config.yaml
n_layer: 13
d_model: 320
n_head: 5
rope_base: 10000.0
init_std_up: 0.0159
lr: 0.00131
train_tokens: 435800000
MLP neurons of a small language model. Each row is named by its layer, matrix (up: input weights) and neuron, and shows model dimensions 64-191. Each number is 500 + 40 x the weight over its row's rms, rounded and kept within 0 to 999. Numbers have three digits each.
Before each neuron's rows, "fires on" lists the tokens most often at its 100 highest values on Wikipedia text that the model never trained on.

fires on: "\n", ":", "es", " |", " over", "p"
L5.up799:522449481439558482498510479436459521540520457542494505515488450538514519454502530526539492520482466585473556548460525512502556483562477452530425454532522519528508590572535510480551523593517557544467510584489518472491492505512495509533421487484531532446507507465527518533516468500432483438544473512497416570506466523472484472482527513514495511462517510480532459529552530493486490539551

fires on: " may", " can", " could", " to", ":"
L8.up397:517502501473451488509550522492464550548489504525472477511461510465462470430484475496602557452463504452470561559478538560511493453542493487518429503496581450500538471518474524458525491512464499479592444456499503488469499503495506535475435502550602510491514499494416561434529463453467488421600510511525482511459558398543424489520585501498506481586529569483507503488487404521446440537538

fires on: "born", " at", "s", "by", "ce"
L5.up641:536495479495570480525476504474495508476570467563511419453467444440571565506501530507481487411536517512517430516517446487517504494472582516485528513441504491461520512445525484491497525513516501436510529473488497498513465574438495494431527490486555525490526501501478487495521503472512490459474440482519457514476566463510492506508471496551501503507506456448527494543483526552499464484619

fires on: "ar", " member", " group", " of", "l", "y"
L2.up907:492501491452531478583492520514514484525522483515533523538491536441594606526497555558481457572493441481485518519488505514510493468538465529547457505500507542503543484519546550470463479528526474473450489492477520515542547500467477445481478525479594485469479498513452489488494476432475501490451455511557488433489475428573455545479441501504519472515494421537478460591495502501530484448490

fires on: " of", ":", " as", " US", " to"
L5.up112:473471473520551535501547508446478463602566452490494493571506457612484536454538446493498446493547466563540502446469520432508490492548458520495485487474516539541471475480553465480460542511493531439553419495543429491475431540490540513550502518473504456512518578441521512474517499488526457597433499480459468476524500489537482468435457521471531538569493500503514520564530482527560511478405

fires on: " |", ";", " up"
L4.up674:502514486498501589534559530447521451379531513472442502491509574486492509530554469553510480550512447469467518540565518468454421485551488522510474454516558455532527499526504502520377527531492520486495456495552468462433529572516529539478473452542529428466497473463496469495534645550561469494462471489564489455468555541435508417499529476482482501492481512491485514550553462546506520464459

fires on: " |", ".", "16", " of", ":", " 6"
L5.up55:514475412500516474460585483491463511496620566473521508472513495525453567477572448485504510500502556522482455490544537485477514454489455508527475437517529494478475507524506534480492474491595524518513531536479548439570501568564536493510454523516494469537478526498431493524486462480436592591538591431459546513559446485554498551548540501565424498487504484525462478476492494478476573473529

fires on: " one", ".", " One", " third"
L2.up691:563555498495521496552598455471479456548496496472481472537545486453569476426499551567562460436486446471501559479456522526547495549465478523522555485494553485457473585471511561517493603479478564510462567472445436448503513507492470545536449466491454486448471483493484485530502447533442517491477485471497514473488551520524478481485550479516529487484442455464473504500478490505454498472471

fires on: " |", "}", "im", ".", " Pld"
L8.up235:492492573456493586438513500500478428435560496532455386489531470543509466540565467588519501528488451508485502512517510532561458512527448466513510502477463444486534508418499451540538516538518514543481491486548580527547518456529454466500528496473415505466497499526532528482510462530477558473450496517522543498456487477574510466485427476488465501470491510574429488488489546538508523451475

fires on: " =", " |", " —;"
L8.up95:473533484415454494455503457477507504492566544560505477573508575505464452495562464512565495441392504558490532467495499530583475520475466419461425505454520507486516529527519424525547522541512549478443495515495551428540514517488500484567492523510530519521507447462524605513484490467412508429477553490493466486499455449540549396511493501410536519436503482464491500498482460456421503480530

fires on: " /", " ===", "===", " |"
L4.up514:512521490463548537570524518579510466453489517561509482455534524527520439509497526519512521520448512488481426514462508465476492451462451552303541529545513474507505482459453478565497518448525491486528479493530422447598575521523558515550535436497444532496511485530458473509504517449439524552487476542539560468552494525513515477471504482539431434507467449607411474486475557470525492484475

fires on: " per", " (", "ent", "art", "ert", " Jul"
L2.up802:504429532484508524474538469515479421565487516506543531463568454492538503569500432498495439452510505517546493554519516488488478470524535462488476492479518468550532524525512494458435476473484480561551430557437456434565526543454491466446490473467497482543481426477571535492448519524530491565522502591548550541474422464453485520520487543516496495500440462460470497468532436587564571471494

fires on: " (", ",", " also", " B", " was", " V"
L8.up691:464480523479609514461500561522492490501569495488521521538493517568529430457495498515441460469517451477469495527479476497479496492542525437494488490545522480500516494489474561505459465486493512455468414544483496506510516524425553549469466468541481446501494491488511441493501468518383489482524442490549453412462451498481469530512540477459449523545531590506483440553488524474517490494599

fires on: ":", "=", "el", "On"
L2.up34:474436498514508488510549567531453464531496492511494427448580539494520511492591519486508504462555466533562489442529631441509478461525403544557412470447499479477481497510498483461515501464565481510561505467526464524486446483529538499529456533482515497528491473479498442492537513519561486535514528494480509525556488520537517585440442496465457478412464495479466500473570487524417556419437

fires on: " /", "%", " Summer"
L5.up328:506494515432506554587525545464552426488450520485479473500546623485535398444475539476528539474467523477481470531510570446430501491520446528458483530630487490514519537404486494596503509451483502482513461448507498525549554518557503540547528448499475469487517461490502505509532465494455505519507556511498550455560491442493491492471480508492487527523487530527450470485515504498537473475511

fires on: " of", "ent", "ious", "ar", "ous", "ary"
L2.up389:525500562463455477578566511465478445508460475517518536438536544546533572595584499482477504500532431439427510531513555492518453449547432530476506456511546525515506477488523494466467478517535446513497549481610466521541538537527482495496490496580575465517555496471435514541490483460510481434527522445545478474472436451504468519431439536572446468488448441523529555520556475532516598486457

fires on: "A", " I", " one", " One", "y", "my"
L2.up737:455486494552523449475510543503432542484489551459549488483499505443558492449486504584532437509473501529495513442515508513484466538439494565462523484447536515418491551527490455485528551443469510447490476525518414498500529429500510524461454550491451424441422472563450505485548602535401558559450464533589518443526564493496459489512427423509551507550520526459508489558498556566474494502560

fires on: " =", ",", "==", ")", "===", " ("
L8.up291:501458496471517491509507561525540498380467450502515500524482510505517507532516456508518456490485441517548469516457472518462439471532530466595455497506508496485511533434485512517435473539485555454472428492491488556446580524474518486447486482584516484425500509428579467520503496493409458469496481459546469401424511448475462447470473461422452543495452565552516519503587489505463507460496

fires on: " |", ";", " 1"
L9.up725:475503489484483543553523490470485519547537467432508429547440584445453500507536444610447435526593484498491511509563465418574512478567442466530506514475512488532479527487473516456512471489467442543514500582431519542567481521516537546400478469504465492497509510471462491478514466522541514517446506488524479495503419547512482383503499545481614510430544477516446465521477439564535515440474

fires on: " |", "8", ";", " "
L9.up904:486505513505482460453526513482521490509515541445485446519491543519529472516527567479482530544446498458563485586551486447474562463522480505564547481460576519540541470422511558496498477543531534469493469515510500490422432496457511562427492435519543441498516455404577492557495528479465424527518502509585484552456533528455485538502498526439493495446516553482449499530505484521520518530492

fires on: " of", " These", " as", " among"
L2.up143:431457466532421495460479525527493482611541489531432524546523551499561473524535490540501460501558541516540477473468425486569462482509456536500494532479524480554532507519474451485474521518531490543554434457463445453528457569494548467502470574516544490484504463483527515512544513539530446481546408523477491477463476556523476466497466536525497516515530465571470519525499492593551504523506

fires on: " |", " to", "}", ".", " of"
L8.up53:453499501502497450455500486532556460477478449556535485488521549484517476436563535502441535546457499522515571512460477523482447441486497534597440445551506479485531498505520423523425556528460582515540432446551524499528523444557432510462485518527496495507560479490458579506522463485561474438558500483479529500510522506532528498518391482453531505521537585560556532500346484477523469513464

fires on: "-", "c", "b", " West", "ar", "h"
L2.up883:489534533438476472436575500509444452481553474525416515546440479483525526513510496431548492571472455463486466571406438554574516494572518494470452533464520504453522491531531544479593527507479502438426539522534455503493446539563484554443423469467483512444507540561474466506485523483498445499550566556500505390465476405514468491458519478495490461535488454485532492469515532482517505576513

fires on: " |", ";"
L9.up428:460515484484403512482534509479509485466509493418449412506451592437570438561494494427491509512528511507516458520537462491530468531465533476519495495472535640505501513433479549483486570526485515499584460468565554555493437476530512514448487452519500393501531444477559479510454514489487483545471491508561502526426483483491428419558537544526492465452496471474476502506563492523471476451547

fires on: " these", " may", " of", " These", " back", " to"
L4.up729:504500488473407485588493471418518469504512497428503482561484469529512505454491416574534529465467537416429521539585527499568484591572520485426510438551464465466511468532509501426521510507498570506515394437458484535541508572501566489528440660469550522523507463525481589417551508508528502455469527458483527497484498491480503488522517476524559558464540525573541495539471434566485542499544

fires on: " of", "ars", "the", " First", "on", "pen"
L5.up466:491499545536483474408486502464430514498514520474498519494492523514489492509506526436466391538541446500512484460446538540472483518487464363539584488555458585496465459405481534540518494532538468527482442554536528534499509494511489486533518410531510488451475484538516485554498474503526483458503508461519520417454520479470441473500524485453466467517460559491497540494525519501481529446523

fires on: " a", " |", " de", " with", " =", " of"
L5.up141:456461545512519540521531492526483418596496507538459521443515557487514523490506530462514550487465531459526490558505471432562496536492458550441513473474593542474525473516507508451542495515500515461504392512548441497511476489503421528512563479507587504546505518537503529493478507512451474514506482472463439502444476474484474462494486588505530458527430500578544526583550492541544512440549

fires on: " |", ",", "\n"
L9.up97:570535537543577511516517490453454507470452515472575432545481512469480454570514524553566488485467387575449511515437527488503483496485628476476546483539501510514533513499438494532446567582457499546484479466470587436475458503454448498472529562528548431462492495503506453524442519514527513431487442456507476437476451492531450492505417543555500632515520454487456421489556479538437478453492

fires on: " part", " of", "0", " |", " results", " long"
L5.up377:555513491530434469583458540488488411475550567489489445434455590467482483473555486559461438468490561497550413544544447491460531480521535583571491629535521455518564475409457468497487507533463473470505442517518509502528552482563557513506505463458486526475546415498466501459484526515597564521487521532534537464463504513582500488554469461479514509507551491570477467516477430534477509474494

fires on: " Sh", ",", " Ph", " Kh", " had"
L10.up647:498539472541548532592494493476476452515582493544461521535455521532459495474529506541487538518478532514425507508558443505428536484371539543533534501503522446522463471492567559508452548483512577425532489509484539527481496460465521537517445546502484544471548431479476508532554561498477475477520414569556442477516478547536495540478458471513487472471510545502435481476499495601462499434496

fires on: ")", "uation"
L2.up540:477500477491524444498549498560436496482497452468454442466568430535536456445542491432487510542546517605492510475484547484534526499400479522505505479532526424506471585490488487505471532473510502512550470475458467405474593558593499543463472519501409527445448466510564459440468450487466456580465499569590521488439548405426503521476530564439453511480480507453561463507517527507463502474582

fires on: " /", " =", " out", "):", "s", "y"
L4.up218:461502493457502542549535552508502431511503493488470489541491576457487400468545497458535517535459534493536532521526508414504536485501496515542524448521543437503527507462469458555489481484435527453494520438526449466525517555525505538432454459496452470557453475468502580470490486527561509561456539478539428531493505474509523472470510505530598545461528520461449489467460545476577514463484

fires on: " football", " family", ".", " footballer", " of", " life"
L2.up419:520580425466535485550512528545452507575569549519505534433574497490528566517563489483494500513468540468484461469477532481552523508493476512547526458546495546497455546472566597495501480581504549510526473513464480444499535460416499573510412420572497496482427472504432470567526475475497567491468521447480497442500529531478494507480469548546452549509555502542458497507478469477408534499506

fires on: "–", "per", ".", " or", " •"
L8.up846:482590503507514438516492488488443477492464441484570439439450412482556451503482491542482525553555496508595586554492552486508496494550484510458472479600540502551492535551444481501478462500415545502456534463500482452514507504493535468446485452498556481560421595510526522468493521486500531472436519534473493596474536481534481479495573528535471521526508559459498515513500506507508496468488

fires on: ".", "″", ")", " •", " to", " |"
L8.up713:528479512518498452496579514496462505505571429521393400572497529417550536577464499476524541515506521540463454469532493450503540504453468477480494451455522451512475492502579510512518495496525526536538528521468526465546508463493525516478496550504511502617527466512443493485419481517424497604539503493536484606518505538547530438521535474525480546538473525543400436450435529534459608529530

fires on: "-", "th", "ag", "ing", ")", "+"
L5.up946:459522516550496518473465492597501522529500435534501505537469489493472493533490528515512488532556489484467490480488466455476453527484533532513548468480509495484453529574520479472439495511502431549508568477474511520549514517489459493444532536554529484549476549499480527502454482392513538504489510492537476514511485477537492505536507476497505519540416494525519572461483543484549519495495

fires on: ";", "ist", "-", "ig", "ag"
L2.up887:542536434423499486458490499560538466526467526506516481503439511437561504555560469509524541451490453438380503548535484508497501507528502546507564475515527467541479527538496493523398453536493509458548429517548478457534539524516481481467508480546570544514495480550466500486480574511485527556489530548478436531548531424569488537426513532481558466463455501500552529544517516486493549480461

fires on: " un", "w", "L", "s"
L10.up219:497486539516494529552563518516478385549494493502458472464530475460563522498492497533505491399531440442472456472512502511532484509492466548444532541472468559433444486520545623557538551532474476481453496483539509475517466562535488553501454455406523535475493515514494521506526507596502475487468497547509472464473461530492498530505511512478546407452517580453476465542458520507547487451548

fires on: ";", "-", " position", "ri", " an"
L2.up216:499488522530506484494553429529505487596519462447485417509409490417463494463487489511489607432478519452421499476486483488506499543521513527510513509514504528488509526466530464526479488532463518465496487475564454528524537483482421568484479471504543498525562466549475436510495522521527548543530495484483505518484487442557496439480523512542518601440479548593552534494470544547540553495527

fires on: " is", " a", " are", " |", " was", " were"
L10.up144:546500513515548490531524554533424410566561547447431439477502496569531507448554586496532488429478556536599481493483470438442436534525481453548524486537490549413516506512543528481490504534533445503467463574564465475570471566460522561469491579517477488511506498515487446546481458539472522483477485488542489461503495477481459486500517543516478432544465440487470521538551477530582497474496

fires on: ".", " of", "'s", " to", "ly", " Season"
L2.up459:529523458411474554469532561536462502577540527489576557477539482426490532480495521483523493578553478442440506433507540571495438504467477496526550499522525550466480535456521520524443532444517532527511518440517434503471519499492433486479447487493473491535525521502532454558485472531482553531523493454504438507520447482510461488446463539549533535525517482497565527526442534531514490436567

fires on: " Z", " W", " means", " Me", "'s", " et"
L10.up101:492511470516563448507537532537496442527538495496498486477503515521485567465508486463526485449564514518548450523447527443549456505528485440495459494513531513496465499422543496426481472482494502524483430557523419484452530543456518598485466498465499406553418492441526531495501550495494491623481482529542423478548479551548456528555513463552460490437521504535482525542474485470554518463483

fires on: " part", "ift", " age", " addition", " establishment"
L2.up411:478558525456525501526527445572450508548555516517473441407518490444565511481508478539484501459495495475465539516526611536521491479546521526522565486417514399491400513447516542521432498580454473464519525482497427424560526511479468477513537506589515608500509527457408521527525472480511526533480477473458499544528513579454463480513513482425477586523492548488519477458485496545494534450523

fires on: "at", " vs", " A", "int", "t", " T"
L2.up402:485509505510440499506557514538485497480443510581443488485531542480486591568577579426485478484549510472493488529519557536447444514520527478413428521468522538518479495434521515471532523511460485469457521463576538474526557511506518500527509553553518514494528437393480494509495459507452452458471503537495497520509421482480488495537529514544489524529541500527540497469508531565544523484519

fires on: " to", " University", " from", " joined", " Team", " formed"
L2.up379:561470430500495576423504553486508478524575511486518426425448467469608545496502437475444523537527418554509454568491497448576497469588440535428522483523513502508474492468544517544474489517454513448485504505426452431516450514463559496457481498566560512547464535470483477628531494492482494514514481488439503441503488523518449525501583483470496512564561518619496472478524486541480534492508

fires on: " |", " in", " backing", " of", " August", " located"
L9.up483:546510469463562561557539550418525467505534477447500522471460499503530561520528451500473490430507553490495476486499479487524491471526545543530445478487536565512472521403529569511591519434513524434461492512519494507490443454517505502460528526498480540488422493478449460539546493461490541576547361544465534596493511518513496492430543533552518550439516516519565418489520454606443506519531

fires on: " of", " to", " from", " As", " became", " U"
L2.up633:448500437539433504486492490550485512507506503554489478490481530432530478560532515517455554531545455546476477499506473466449537439514481466541479480442511540527528488483527517520535513397427488484480481529493433455500464515466542482418455484497541504563485469505504452503506464496445569554489498506448447511453501536530425489499521515508531522569573474485536417494477511527497492485600

fires on: " votes", " (", " Grade", "%", "al", " under"
L4.up180:562482506487549490523531499479564420512482439467436461535458519453474444472515531525474519518400532539503530555439509467544557471522514449593480480500481540530518578434541439506503509517407572493477505493493453451457551526520471488508474451501547465503475529467531557538486517549475554527476516471545494515483549457505497541479492538484479509473498487484443460474414528500504489435557

fires on: " v", " inv", " V", " who", " S"
L10.up907:526464528383583539537505497446533494608501517440431484464487476481461522520475506490485533418491445483514521544532495512530497486492514544428535489503475560589461507479513538501522427552531513436500513441571508470456489440456466483461501476604555412521557462482512504577477511500505469520480463515533509545552450587498493447501626494476508524459533558524538473477501524486529503506413

fires on: "u", " mi", "n", " of", "in"
L2.up207:534498568516422477511534527537478473516507514535565486460513513494536510559537594477495447518498493517472480534548538497543523470504490467483498490506532507460477464456523479505616561519473431481442538471500452530536469476517492471480519505516530456537504482440401466492418518505481491457547516500471490424448476522483493475408474508496524488543516529431522421564470476518496533558475

fires on: ".", "-", " place", "ing", "ed"
L5.up681:490538531547536486458482435514493519520501523457539508547513436581466476530486526526509464509538470592499511443463441549482464510546519473566435438458454546518448475544474491452502503520375556500487531521498540410452467484461482479468499458507527455500472563469503498546444486491554493489500474469505477556494511517476482569525496488480511501470509500512539547496494490491506514511525

fires on: "al", "l", "ir", "ar", "mar", "ab"
L2.up784:395476539509539510433515498556446450556510541445530472508508496469553418491493475510492509576489509542502455470506526510496474469558490495471562505554565521482511477537499567468555452498474546460539500523588440488521448464504502514504475500576593469483440460501493570517467624478439555559468522525523578464500497505550485479433463473558493515409534416446517417600526474531483488473505

fires on: "-", "–", "+", " |", "/", ","
L8.up853:492537483508606515519510525470487493463460476444483484464492515530521432493551486502536480404536508497560456454486552479469465517551534455527518507544485526450491504561461494495479473519476487491532443457619476446497537482529550473529449485479476465472539490535478458491473459485491582522511487465511510454475464512584483522510464479501468512496464562558476447518541474535465508485465

fires on: "==", " ==", "===", "j"
L4.up770:412553507542514518548598525503394392551505453497476425501458486472510452504594501516543470488564430505449530506480524459496483475526560515518531494560577495512412540502497529502517522489521446516530522500483495400524505576443492503390446490533518466469478496471469486480517488485499493505443461502599443460502526484482407475430525526446546490532504511533476505532515527527455582481520

fires on: "s", "uns", ":", "ent", " |", "ters"
L4.up646:505477495494534538499492520655553446513517455578569526480537470467500600537457556547552432536510483572474500520512514473417518517539498541440519501517516397499502526544531449564494479501558519531526561513516484489465479511517482513389526419537449518501443483507482476448513506467438514496432506500441600467541497506549530517482526537474504542488487496500498481460500593514540536511497

fires on: " on", "ok", "ar", " off", " of", "side"
L2.up577:451482562542491475558562531510448464556519475511438488573472457398550556502499515484404507539481480465519430479511548452443460510570475545504490505476503450511497485505501501576528485486504453607500478570476501540437566525473557480517450591499511490431512453511568493461529471448498465513443437546586486486508438509486512542475479551465483459492494491490476545552538466546547540445461

fires on: " of", " in", "–", " to", "R"
L8.up885:511501507505512558607522560451473492561473466375548531489501503482506460453544450488470497476494544548479418499534553490521512508511429498511584507542510529491451531512518457504528502536477495541487537446529468498518599484486465519515458501478484436550527575540466426582476490605494556525563408498494516572460545468509466525458468585520471506568519510481494438483476462519428503431562

fires on: ".", "=", ":", " number", " of", "em"
L8.up89:540539532494526509445547501490489518508535521497544441480500459517473543444561491509546425528556429492493474484533485495493470492475509472452533573452526529455545507532476520518516571559478468523521443542549506456537526476555446475537511532475479506501528532552474541474481460418464526366501479567514515500474463498510478556507598453574457501523480494613412544515461477488461478464480

fires on: "\"", "is", " code", " |", "un", " were"
L8.up716:567477506527536486446467534535525508461466513506599541535547527559515450433461496466514452524433536536559504455495520528454475511594483489547511489490501507566551568491544542564488523527489457502445439519463469496503529474530480596466499506532478565425420580463508478482584501515494402506412459477518524449427591494454426438489544492405450494431607471546491507522521469473528486509465

fires on: " sh", "Sh", " November", " same", "t", " December"
L2.up879:474527554471494517618484523486396447500485495523490464500456491512536566496505494469469483477489489465422498562471520492490512492466512540507526502506500474535530484538457484470489504573536450499525609517497492524500511487519472555532480539508525522479476519553552439495455545469490454474476523549535515505506480496502473584460472570538468467473530427464445493475530517502518523520498

fires on: " was", "-", " also", " /", "'s"
L10.up642:452506436454518431573491483514432500481452526476553487435459521535495405477544585538483475556499543394515488478478419453533474504429506517487518496571558484517486565546487527500543506449505508478490442518489412564547525497488420468481503457518478452433517573516469539458484562473455478505492440530565518473526506522488504543523508472394453459530552554453503541489494540455575510384577

fires on: "-", "uns", ":", " due", "s", "ing"
L5.up159:515514499563566487450421517595482496470526444557529494481518467534434523530479507527460421563540495464441484430502453524466558461497476507525476443453567539490513482596433491485454448546467444504451543520467540472532483516463527511516486479538449583508475585478512464468506510505487515513474493478489492483476466475477502511482520487467541518495525489481545457504457613471559500508463

fires on: ":", " =", "es", "ab", "ent"
L5.up867:526468520482502496479513450477441481447478463514545527569542433505508590556516493516482472543479435474441588496468518488542527510589463434422462515452493420455457503541476512559485501556512516448513440592510470478479465528454476499508468502550441562468522506502493592505572438459500489460474493472491480441593463481449524526532546456417536542470464545489507432525429565510449503496528

fires on: ".", ",", "it", "oth", "uch"
L4.up203:509435515513475532536491494525439528510445520508502497529522464531461587552586480558533502510481478508537509516448466521476499408535440507534500453453527490486480464445462538579516470487535518484507487525459499447519545499529583495500472498508492471473573462506509479476451476586496548510507526510465557466547453508511455473412494464447533476464502480485521455534487529515490516499530

fires on: " G", "ict", " of", "s", " promote"
L2.up628:444522424531495455541541502484415512489529474505457439507556442493533528525535521460460438429448488553487391484440568444509578497505426576518475498429494486422526508518522551562501552509552507556505518474532520512531524511481521505454483570469459505516436485499448506556473504444512501446472517498505551509541509427456504516511503501476509479506543504499570545512442531531489494424544

fires on: " 0", ":", " /", "ol", "==="
L5.up282:405503445474504550469469578550525431494484470518492502440480516520450465453445514485514576465527543554552419546430589521417458508509497456534616491517470498483538460440536455521465402479546414447453489414488440506526505559506458491481473489486487581515475514491465514470516506433337507554534478534530564490514488456606504482485521422492502504510439501422517457509546501452542553485496

fires on: " D", " H", " G", " different", " B"
L2.up791:606501407482448560502540397501520516540537443439476524531494456492506477438503543491466454505495445545511548528497514461543469518450494499553461531438534470506536512492489502518486518530555441512466462526511482490496477508435546529507417468499541465527507451513501420512440524463553539497510460561555533489526485450460425517468511551415494518464529522630420531473515506562452546473487

fires on: "\n", ";", " (", " |", " 100", "."
L9.up443:459502540488537470469515464448497496468481486450528501542473502553484477538526523538483546517503489492538515507542518526559508521492521456551479487525546465549448496484491555468502549491452507489441439491476530467472431456420516506457511541438501471468496490613517520526567504585572449410548442444600461548454466579460482525568503554508521545504598554477455536449488464562492491451507

fires on: " from", " of", " in", ":", " by"
L5.up813:561499515540453609504535514458413465518517450521534448489509416561502573499485448509478491515448526518506475470512539482496542487556499543468489495489590524566494526469514466471512527520453471458533537508496393484513525576436429499442461489418456490537503578454556535501438461547450464551498464511456490518478512474464487422503484473480504515548489515521575518538463499555508510464491

fires on: ".", " /", "able", "ed", " average", ","
L5.up866:452513465577505550513499536478481556517472465490474507460502467538447478527486500575517587486509473584506420551509529490424411420546463480527478470470491433522515540505446478464536452524505425610521519460493464429525519465558475487529442523502516503485469520476473489441518436551474522571497512564433467454527500414550491456458537471477543490513457467534516445486483507515624499508447

fires on: ".", " released", " single", " lead", " produced", " of"
L2.up382:449493477464547437516538569475542488521590518482507534489458501567454505489569456465507510499542539430499408438500421452494453489522488487516525484433533448457488544450562489565528489562486559526552483498486499512477436572480483477367466481549500542515473511465505493552524503483429549518559456514480467504489521510469469485544494479537468418607546512460494469478518494488469560504478

fires on: "al", "ur", " while", "agar", "ir", "alt"
L2.up208:394497512495535438463485507499503476595556506518554523474424579468446533521542512560462597533497519562464537491399471399481485529592463504552548483482539443520514516526473561463502489488511523514492421552551477453562554519531510517556466538560506496484456425535444484488430543472392454559473487520504545453498502483521468449448506541494540542490528502492472481532459505545479495516493

fires on: "-", "–", ".", "et", "ep"
L8.up450:556506527525510500438488469448405464432585521521472422500449522503529491509563521602476413443580513513567449467554527486437472503558562468532509472509513515476518526442453490475407486623484515494423505479526517483515547483487578489512473440542546501420527526525496459500483519473561557500531523508627538476511553553584517535530487494494489524530446570512426490448515478486527476483526

fires on: "ur", "un", "ar", "ots", "aul", "hes"
L2.up843:439511587475569432525503596485468410514466475532511430519471532418530449601488525439497528524453475501519548549431469505424479484524499501471507501457505515527528476605511548536508505480526455474509638536516513495496436562444507441507491487531538542492517520553456501470497532492502487447486474467517445445527469500511471474519489502407542479486470492509459502495505493469485525408508

fires on: " w", " and", "h", "b", "W"
L8.up175:556480496509508466455523459523440441521603559548473469493587528550520492455530518526486496528468502430461516551464493473569496543466538517465508484497521544558472517452580563478535545454426609485516436552503438509605511514468462455459481501487386584461469537520450477481474545493524433524523498443554457427507479502454460548504507543464433535511524516442536474537446499483494507492518

fires on: " |", " of", ":", " dram"
L8.up692:448460515504485490481450471553546502492497554511501520484528503532393592446487553497488497526487516590554485491524479482426492499470500478514515435477519565517507432466506450515457515532487579502499506519567457536488523490545490514484548582450456544574541514533470535492535563431507530469513501524549539503515463544558513519507519426530591549473537525408506541528502522454477523458499

fires on: "==", " inter", "===", " to", " =="
L2.up715:528522476449453479542517444430476413535488450498497486503445466564563542558512478484497497553500475513537499472537527536494460501479491502530532508553533510493566575559517535575480476550561515486539529504482475379520482525507428522468458460520467416475429443566512457596531484527470500488492444562577502560468504450476391456550480486441567522512495417494528485585539462534496478558477

fires on: " /", ":", " as", "art", " for", "ond"
L4.up718:468547450478557585597479536462529481470547495535502478462462541514525485499474510535598530384483514565503436497592518473489490476519438545462509509559517479490517483467505513456519518497529484609532488431480484450564504480556533489565491412454497499484559459519490473448535515483427527496494508486432509492561460488552476447442493541594500506501477459599528477523507503496491517559497

fires on: "t", " of", " A", "s", "A", "in"
L2.up245:443428473519522456483571566501498449535476570515470500510538509499570559551483532438477482469490512470514503520576524542493475475554428498483501501484512476479494482432513496522540564485482441522545544524483467472516565512430485525489489576556455535505523529470561544480480455531441549455466457496450487478475481490502497526450510434481502393567496531492500440466417497558539489515558

fires on: " /", " to", " |", " or", " of", ":"
L2.up957:532492460479588533579548557458459458543493458457557486437495473481528495472514531471442444476480482486510478474546533478508519463509478480458566526556553514464432469541501506459436491551529483478503458464482457498495484488481507472406523490454525448523548502469517493548371480500510584513521520499469478525436453508543442492493473547497537546493539554493478498504511481580611489408531